config.toml
head_dim = 64
vocab_size = 32000
norm = "layernorm"
norm_place = "pre"
rope_fraction = 0.5
attn_scale = 0.125
bias = "all"
extras = ["capped logits"]
init_std_qkv = 0.0343
init_std_down = 0.0491
optimizer = "adam_hyperball"
weight_decay = 0.0
schedule = "wsd"
dataset = "wikipedia_en"
MLP neurons of a small language model. Each row is named by its layer, matrix (up: input weights; down: output weights) and neuron, and shows model dimensions 32-287. Each number is 128 + 24 x the weight over its row's rms, rounded and kept within 0 to 255. Numbers have three digits each.
After each neuron's rows, "fires in" lists the words (lower case) most often at its 100 highest values on Wikipedia text that the model never trained on; "raises" lists the tokens whose logits its output raises most directly, leaving later layers aside.

L9.up617:099132151146140066121152106145119103118145103108123136155143104156092109138159137132096144084131126131131095138137168162180181136153116085123091136102143098135131096138104131117121186167150112155106088084115136122110131126135076132087138116129138160122144131103072122150154122117149091176140186114080122116130141110136173093131123111147132135129091145198128175138127122156109140162142137125125155137149118115106144099127106093134130148139180122163132079124121103149104131092137110129091128109094125189192157143142154131108151114139159133107161147143121125139125145091124131120165138111126109130101140151131166094100105136148152140145148154152113100101135125128091139096137098119071108138181118180146132159159146126114085096103098128118129109147133166148139173115134136
L9.down617:182078092140152155108158143104036148146120101148135110181151147134112114136115152121143141138137153120136182171097088090132141106084099127104168140128143138129122104139138142139139119131104132112158155112130142138149111101119101118133119141096103096143134166130126115123110111161178170146104103154126125131148101114135210091118129140110157086147132130119106095129098160146120131113107109119118140134117142136114148228148164160102137173124155094088187112132105116142113137127137138149122108128118117141134101092134098151103087128111134145122158115116116112110167079131105126109114123088124130155141116144094171122118111091083149158139127139163128151086116118079115144143125140113156119167110171101105145118137124122160129170141113146151083134109100131115090115105104127
fires in: "the", "of", "two", "his", "other", "three"
raises: " others", " available", " other", " able", " surrounding"

L10.up371:104126114141153113119090097126136128160147117127156115140122142138105157128092139109140088127088077116124138165125112166165097141151119105115126140149124123103100120133148107109103101162149116138147114159150168130128105125134129154107125126100153140111154112081085138115154161108145132104117126098092108133186102163125149113164146132137123115111120174081136125132157148118106129095166150128147145120100106137129099157153156159101129134127178151156124124170181099114124127107107128156124173132122130130168127131115146085099140154141132164125145122152156110157137146144156103158085097123153106112117127108145123126095109145115138117122139133074153127102104154082097116103134091153133157061135100138144128090122117151093087102102101118115159143117089161126177130114104186
L10.down371:148143134124131127129149105161072111146119093114137175121102138111120152083099146107108132108116117101145142088153149141159102088109108148152138128148134156128115175092138150119115138175081117154101117120110154070122092139134160135152135104133113131112113150091145141127114140151144136114138103151164079148125135122142107133195121144153110123109138115143074087136119150132117099066143136140122076157151132150145131119102136108137137146115159134133127121109156132130117098111102134155088141093141097136142093129177124153123149158142140124082145125136135126125078109140094128128168111157139104169076101120088129158125105130155138169112143124143144137122101079087168121156099137085111112134135149108140152155099119143093148127109127144139119164167123138174091120125167096
fires in: "s", "c", "jr", "j", "a"
raises: ".", ".\"", ".”", "1.", "2."

L9.up729:107130130107146125138090102123124149140133145171101121123150137151106129134129129148133059115104147148141118117129141137174155176116115081128137170104139110110182148104133180073160135092105118173136117151123159151148148105085132105066129137131143180089118114147100127141153160067097127149120171132117151064119121153108158108143104139156128135166094119113080137120089127100138120135143163103155121186078130137087142126149093102113114133129124102171134103159100109160146104097097137152089130117153127106119119140142133162122128094162178109139158112113111169143160149132135143134142156095121129123148140125138127141144144092144072143188126175124141153146116105118109152104138105158158141088145119114091137172146140126141134136103084105124126100121101109180135122096151140
L9.down729:107139132114152134121122149175081135169124114141121152124112127125156139119174153176133123124108126115154091112161143094158121162141110125158114184167125124172133105151109127129131113138119103135112088103119102142125170125141164112124118131149149157070134149111194107141146141145113098112168157123085183113161143128117139131121099158132174123095102109121123137133149156152166138158107085101100154115124146103094101204164111085138122106084157139124081169156166122135145158156113118106154117164175091069122093156172097148148139135151119125163144101128118127093097102099077141144091133116096122112123134143133097150113139098100121113130137143148112127125128125089141117139099126078125106179136198100121132115121101101127123127153132132094128105102153154090120146132097097
fires in: "that", "following", "same", "two", "the", "a"
raises: " day", " month", " year", " same", " morning"

L3.up739:116103148136127116136138126080171112125194135125108096158122122160156141094163145134093088118063096123132122162104153159132112117134145092159132101114103114123118173121110153127097132126129162104126079106153176134087129105101137125150150119129159140124130094114123138134121151108152087153108134155191124114126159119137125142159128126109182155136142125140170203135148145140125125130102104154116098111108124164145114125106157102176116137143152132140124092152144164086148085126147167148115113152125172161195122107101128114109114086166122118112139150148114068170136125111159096147144119123118114108126126120116122143128129103100127108119091155129111113147137117109114146114110126135139130092158143152176185114183137152164114125160116156117139110125131152150111113150081169
L3.down739:119138123091121133139072119135097117129119082101155138113140104087130136104127146141121118158121210146133135122072149142084144083105108158069135118107165136104078132152128115141145101158148091178132125137133119114140113127146180139110086125153129139137144082135117090112094176099160159124128116136118155119114119098151117122135103148119135114135140111135135155126162171094117151118153138108154154131105162146101149129142116127090133111102141117160179194151151106131133158141115102117125120146175089124111147125137157142113126169149168104150135156105125134128108115134124121155108150109149134147146101146104124120157121123126115116129135105131151125157123120122145094190124133120186140170089155121115122108121115138100114109166110112113149146105068148145143129077079134
fires in: "to", "toy", "into"
raises: "nes", "rs", "ller", "ler", " achieve"

L10.up174:124132120137144172132106110139148128090132144126147098099125147120136129099127150176137086154124095136123134096105093165181138147157130147144143099127094100120170084143088175087126145137113151140152089143165112125128147159103139132145139112121116097145135146125112128120109099109134052123130119116096121156133145137150150123145101155137163172117119136102114129105097108109117150132135140115113148116103117163128130133111152128093128117115111098129108162115132108124111111131121123138120134163157120099111101151111098137090125098153185100114120167162095101125122129144137147182104110158137128130091085131149135082093079145130134088071120146101144148159116108130146158174127106110160137092095113173103103082163150133122095119132074092134114138128090107167114152088105139
L10.down174:152105093114147144115124148146052116078166127108124194105096139135116119115120116118090119134139118154149165104078127153155157134142121132121135088144141097113115127115135097141149102180103152107124113121136120143165122124129135153140122120129154135113183144131105139086119129091142112137161107143131115115178151173206195139107165174141084172148131162133117078159088140110149159081122124110157144140135142142123103103143116114141121135099104110096114155115169109128154125142117100099085117127105122143155132131128094144101146152101135111112130137137153124140113141132123136121103105135141140115116149147124121109164137102114150131152131097110133127154121132129120105152091107159118087162173162155153116091121151145137142155157144155145135117189098159131141145085114089
fires in: "to", "for", "of"
raises: " which", " whom", " examination", " evaluation", " distance"

L10.up949:091077164101141138103139114146120129145142093170120090155148166130134125138137159150108067114115125091119136137146120171145123139175139134171060106165137129131106082138147143125128148195165133104161108148133142114138115110094135124121123103132112125146132138114125124095139155103125148149118150082120135137137140169095120133135129156142123145069168133148135117125142161137118125122132122133134141122122127125119100146150145129131153162175174110105096089143127102135113127085157141125101134157117106158159139105097099120138072143121132180115178144140132117213125144120188110160133121141150091105142143139141142104133085112108135149129135118099148114148129144095116136111136122129114134098163125129141112117115137124100083090084114124098140098084125157133164148136141148
L10.down949:143139129134148134160140111147077156097127118110130138134107148165092146097060126116124120153120127109137145116099130145128139122142122144174112104134104138120142183107158117143122108129124153142096149111115119078160089115097150106146121103147147134157128110126131142100125142154105137123153105146125144132137144149154083150158117111134098133141161092126127088150106096123098079125140138116154108097111143127190141129134142183173108132140138063132144114155150133115073146135102103136169095142125127140129133162157105134121130100153155106125140155166167131112097102157075115149119100119132148078148148121096122130132124093190153136145147154127099134145117098146162181166116096130108110111181092121114098141141115175092135159146133139165112121098099089145109112131132144
fires in: "s", "mr", "a", "u"
raises: ".", ".\"", "qui", ").", "org"

L9.up532:126102130108118144086106179130126114133110170119097144073135118154158127121113123134130139164138146140147116125133139159161146177135144124127102156097159129106095146105136175133116153141131128168135116152131143129099107148083109162142074132103099097168115129141137136117135110129099112114154142134094174146119134151077130152126163148140117095095125145101151123119130142130157146110172136152148132135150105128131120112126094116164164121160139142167118155168103101101113094149099118106073205118103095128147158135107104118131055124137124153138159141162134183129137133096114146119174129141119128146088148136096127099102134095102128120157163126125126162106077126077099136073087156121092138146146091102113150141166151140134142108151140104142116115118129117127092120117136125
L9.down532:142113112084158097138103120117142121121118095131115129145150146129160132113139110102105150157143131150156120141157186133168144093101116142123121134146191138116116102157127134116102163163159131127128141149149112162112157131113114141132124144061177110133111116150113133121091140128114113132135161106121122151062137129104112148127114172059142139092171123121133104109112111178121149129078113169125131115089170122117084097110161135160168117146090131121143104081146091108154069166104072107139177134149141154131152099152131101126108150106109138175114111144159112125139101111130164106123115132142158134103092200115137126120106142085116129136119107140086094087143128148188131105111140118153134129110109122102117118163148114158119122083126140115121119135124120155139135131149107
fires in: "his", "s", "and"
raises: " mother", " parents", " father", " grandfather", " siblings"

L3.up371:122116115124167140150125110122158135153115160122151135130073139070120181111153170156124114128150147127137127144163125127138131134106105119110161135116118113154098109142154119131120160157134134109167104088125154153119126113112101111110139160137116150104116131124106133099106130144139110147136167094146160101113158094123113123185171188138144151181111148119109163094096085151135089131133114144118140150114122101151112169139134125104111156132132120142114126147107098131171149113119152170109168099132118168088157094077171117102129127124140108102129152115162112121140182167114084159168148133122117157144157096162091137130101153130139146144167127129140115126114123087151113101136088122077150173115163127109152152147125136124152114175131169102087134115135133137103145138161070
L3.down371:119137076146125133142149158125127155139132145096108111127132163125125122122067122092114101133173123112132130160161145154138113141138097132172117105099155112137118143123085103186115114091131141169139119114143142133150155140099092117149164170146096139117135131121157085124130125162124111114129138167134124153114111080168166125092099116110124129133130132138131072123164152104146134114177090180102139144133144114108141136130160158139114139126123122163144108155134167145178133130136125105143109098140108127123146093126121113102095126143187143140163123151138111131080165125105121160092138076100164132137105134136117129154079134096166129147104128141154124115054138110130119097153162146157118165140126174103166098074125100085110112117116138159096119149157104102144143133167098
fires in: "first", "second", "third", "nuncius"
raises: "ary", "ed", "arch", "nam", " seen"

L4.up973:134164120047145099110141132132145086120120156140123135095143118158086156160120150105140133140130118126155162112113119135110116132144194086137121136149119080149120100162144140100153137134118144094119070124141149145132146128128113138095114115129148116074144145140117119118113136075105116127169123096118125125127110139132107108132120100108140121100163173114146142137102136121160115152165144113121112186137093093173118114100114127102092075121102140146146122128134121138140096129143145171139138129118159125068109166100150090136149133098127161125119106101143138150146158122102117145180112152180123159137073143135079124101096147142140134134119110116128098129054136129104125106138167162142137144136114133141076176125117133153105105114156167100116128114097151173117105107147108
L4.down973:133158131115148165195101144167124121096111162077172065136108111127137147111106105126173128146165168113083115084143126117146159117101144120117167088148112117118135112118101080159115132138152122145144111121110145163132124138114161120154137122120090115131101138156112164109118126150165152122118124123116148130113068145091144157156110128083154142131169164130142123155159090137114146087137157127126129147120126133122157116118126125127155159103104101096127164126134150150136180129173118146114131097106128156170127099144127167133102139147122106110122100133082037144143106121118102105108086141146132138125127165137090087139158116150112116115128147157114165116124160144085122155144083148127090102126157137144141098117126108161140138108133135132119107108149143127138119150120137
fires in: "of", "tuber"
raises: " each", " every", "nu", "na", " that"

L10.up1043:133126136111124137134100109090159141164129119110089119140150110154129171126118123144101108118127130151121147130097107163156115131155140083129118163113119137125165098116130140132128101138125140152126085100100148111121111121132150132110090134146149124095122117083105143091126144093139126142133150106113114155152177118118116104117095133109084144084149151137115141143148144178108130096140138110135123157151109125142114122135130165086150127103179167157095094139158063159111109121131132116114175170096124121168071122123162085076102124132134143128167133155142083152170159158092130133144099149131093145157131128121086155128105122099123157122122114102179097141074121087105126117119125144095130095145099144120122099148157148114125101067079104123168090159126189108121164163120160
L10.down1043:148128124133148130142151093147146122094170137099134107099114166097115140122082145134133113140114143115118118092130125158141131106153120151157130119169074130080082129129100135124111173127113170155150148127099140131170098118126163115133159156130121148137109137123105128101106147148136104149172148152139081130104110157122066161182130147137147124091133105129087079091116154135111093125156162113108133157113180120162090129106123125103130158150104101119147113100148049142107144143112120149138087165114123122144120145138123174145138165130170111086174132153167152127081149112075141083143112093107136099134156143079127110136111102117114181130125105145145155139149079121129120141111139096098158115166098128153114132140104165112149174127148143154137132149144135161099085107154121
fires in: "mr", "u", "col", "mrs", "op", "dr"
raises: ".", ".\"", "\".", " them", " 2008."

L9.up677:184152081184136104155167145128129100101132127169106120141134124140118127104122145134082157165146094114141120111142102165144132091110150119180121176191127107108134145147102138118104164119114096131150118087140148149179101145115120113089103120171099129124152112103096111130158117147149068177156139078140107153090162158140125139150128132156134144119074101137114155120125109121143110110084161128112119170116157174088149132142144105067120142128158112156119135129188099145109144131113147172117083140127109098117124114118142144147091145115150151131123166114152151102100100171102107127152142130144117148138108123098107114121133120097117127111130120154150148136138135152112139137145113140139112113115142167177173165140137120090158141130120091090172133099114118141111140091122104
L9.down677:142159150140164144166160175105058137142152131165126127142156114147112080146131099108143117165156071115151110173118141122130155117192114125080128172140117171160160119142155137095153098090137068147129099125164116136132157066115127100111103125108104107123112116106125143101149138146121136106167116120116114129113151157135133149174146115082123158130112115111075148165103132137115169108168144156080131129138118109136127149143127146111130153137147110095126109132133119103154098129155157098168149088137139138097140132122149128069115135171155130130116110136107103133143112161142151158122113094123079151135087127160118088128145174145116138144132105112136071096117135133163132153162133162101142106165104123102082151131126101113136090134109080137111099158107127093116137113092079
fires in: "as"
raises: " well", " possible", "signed", "cut", " part"

L9.up899:143149134113111129091170167154133106145131125137154094112131134105163158120133194123136137188126093141104126128122163123147137103142120118147155163135116148115102140106113107129147148123159100129123096095109134117121128120159126171143111068122130122119134136150141124112139136096118088090147161134137172109100142169123142102145145163162123116106121122122091110117094139129140107084147122105162139140122086122089144074093136110139140111148132140121142139145171144113118087129120154110079098129113095123103130107117156078119110100144130164142156116158140192142110156138145117163085119135116104134126099138130155080130087121079119121164194133147127173130112112113137147119127106142123104123098152121127158128115151105140124129113123093104092102127087115171111161127149137
L9.down899:103125111113136093086085121156075123125120137123096121126114114143136125168124100085148126096114104162132116116156142100150142141139122154129080121161136096158115135150094134130160106143146110145122145123108106146132149124114140127148136151138103119108134111148111105114144083112106115110164164132109071134110163157152136154138144125082116110147153085203210135112119088172099136160116108122131120116127135101139117135149137142116123113137082109129150137145122173133147144130116129149130136089143132084130150146136146147155162138093115210098086096135138193146104066109132086134135160072116155156127150116135098117133113133160082160126134079155124128094122109094109079120099115146171119164125129126138138147105122109121173097110139160140153178141077091125119138128140146
fires in: "had", "has", "having", "not"
raises: " died", " suicide", " lived", " fought", " attended"

L4.up403:103124123139111116106133103089164141138101153136134110096142162140137122095153170151073117151099161113149146125128136150126135123142086060147168123129133107160131148128108129116066121108098161079128073115141155151143118155113105108120135118163155144122114135122135096156112140123115123143087151114121121125088161119139133112155101168088170119139123116124124170109145097138118125102122156170135102152111111164150136161122142108123118152127103090149130100086154150113149109150177127139101145174143094146168144137092160098099146115152133118108146135152130092162109096140128109145162158207174123136110130130127142098155172109110115152131145140132118140120135107100093151144155111126115126092123170133142117094193147136136138101161122132141150121130141130177150145112069156
L4.down403:076101172114096126135087166154121090110155117106138109141102146103093154132140109100133112128137145114157140152075111132149116152120084169119174124116138163124070140157125134139105161138091121143150160145130145147163141107149197192085134123129103122133152117162090102188178156063151144127145108160125108107134108130109111130152122143126152099202144101075151133098137177113117132133156135120126169150112133138135133120108140091085105094121111122129162144118104147152098094113115124136121128148157122128133115148109117135100140154111132113147111143115125088168102123140153157127140126121182171113093150184145165140131122122139120105095155133102119127156119160119100111129101145115138151137127137138086119110119138144098142109118156110112151100108097165135152133112127151
fires in: "to"
raises: "y", " date", "nell", "ller", "rn"

L9.up758:115085167117126140115125105133124151137133150130120116117116084120143125155115173169122153151066107110089112112132120166197130107140170121137124158143112143124104148152099168126135144136140137135120087125163178108169104164127142122116131113104109146140127107128151121117186123077114135132132157088114129167124094152108118084143106129151145145128120132132087110095080120125106168105143173142099126145133121149165124153123140099132144090118146170124101116138114169141067148151095108069163093150118121109136163124126129121119149103160120162127149160128105108135134134141140158198139140142142143159116087133152135092130093107088110116137127127110132084124119119083093146093106122120141111130155122125100140104143150106111104100114104147161131122124085141144104158112099115
L9.down758:117140111139114159151118137117192118111127119139133170139101087087165187188144112120151124133087113126148085130109141107147119129148129103112136163108148112138103120149112116135104130112091108150109121110141115107094108134101138122118112107166141151131120175160188184120119145110142102139172122149161139165116137188082082119141157144102104118127161147075133136127083104089151184106123122144119148121109158093101116115111117102114093161107173169117137123146156131122119133168101143123121085124122111118140141111171136170131136127131137121136130141112135142154098143097187097160141108107127153145142124117136156147114106119149121097149127139172186126119143124111118131090152127113155120114156134089106159098165177123151128134155159158142143123110140136063121126106133108
fires in: "would", "to", "will", "does", "did", "may"
raises: " have", " continue", " meet", " follow", " share"

L9.up744:126111132121167142143145148098125121138150158162078093111151155127107133172122127122142115122135127134143139112161140122169085157098116126111061147159154124126164110105122133091106124086157130151139108145152150180131128130145118124116133152111157144137144130106165104150149164101105113115109131116135157089150114110116137124149117145111115120111076101107082155095118105101132125114114162091161114153145094098077130142121120059108168107174137098140112117104151123132117137125133127103147126156147130139125138152122131189124153118116120120130144147101108196107141159150152137164110092118176136068077140132131104137134139083134123131197164168102141127123100092132101145138144125166152101094144131116097117189129134154088103116141111120138163110144117127151125124108140085
L9.down744:131160144125100136115115147156043162148132088147138153112140133123160149127164129126116109103137148133138081133117143132131166127167141095137162166156146118117144106111140104158174177141131125164129136147136095136110154140149107130082135116083133136103159118092148149070145147149154142152117139112105188108130110120098144119112086148160111132106160117100158104165080126133114102168173084131130191141120148161090108169094133124132137142137175112107100125106126131151129078115121134102142105094129118131122129124101089144135134132181080111116119125117137156142084117120135140160089136127112133114137142132108112116169138102140140160134090151118158149142116098125127139097124146130135132112135149113150104141095159151131127077094149114127133156110099109113111143148098107
fires in: "the", "a"
raises: " following", " previous", " next", " few", " year"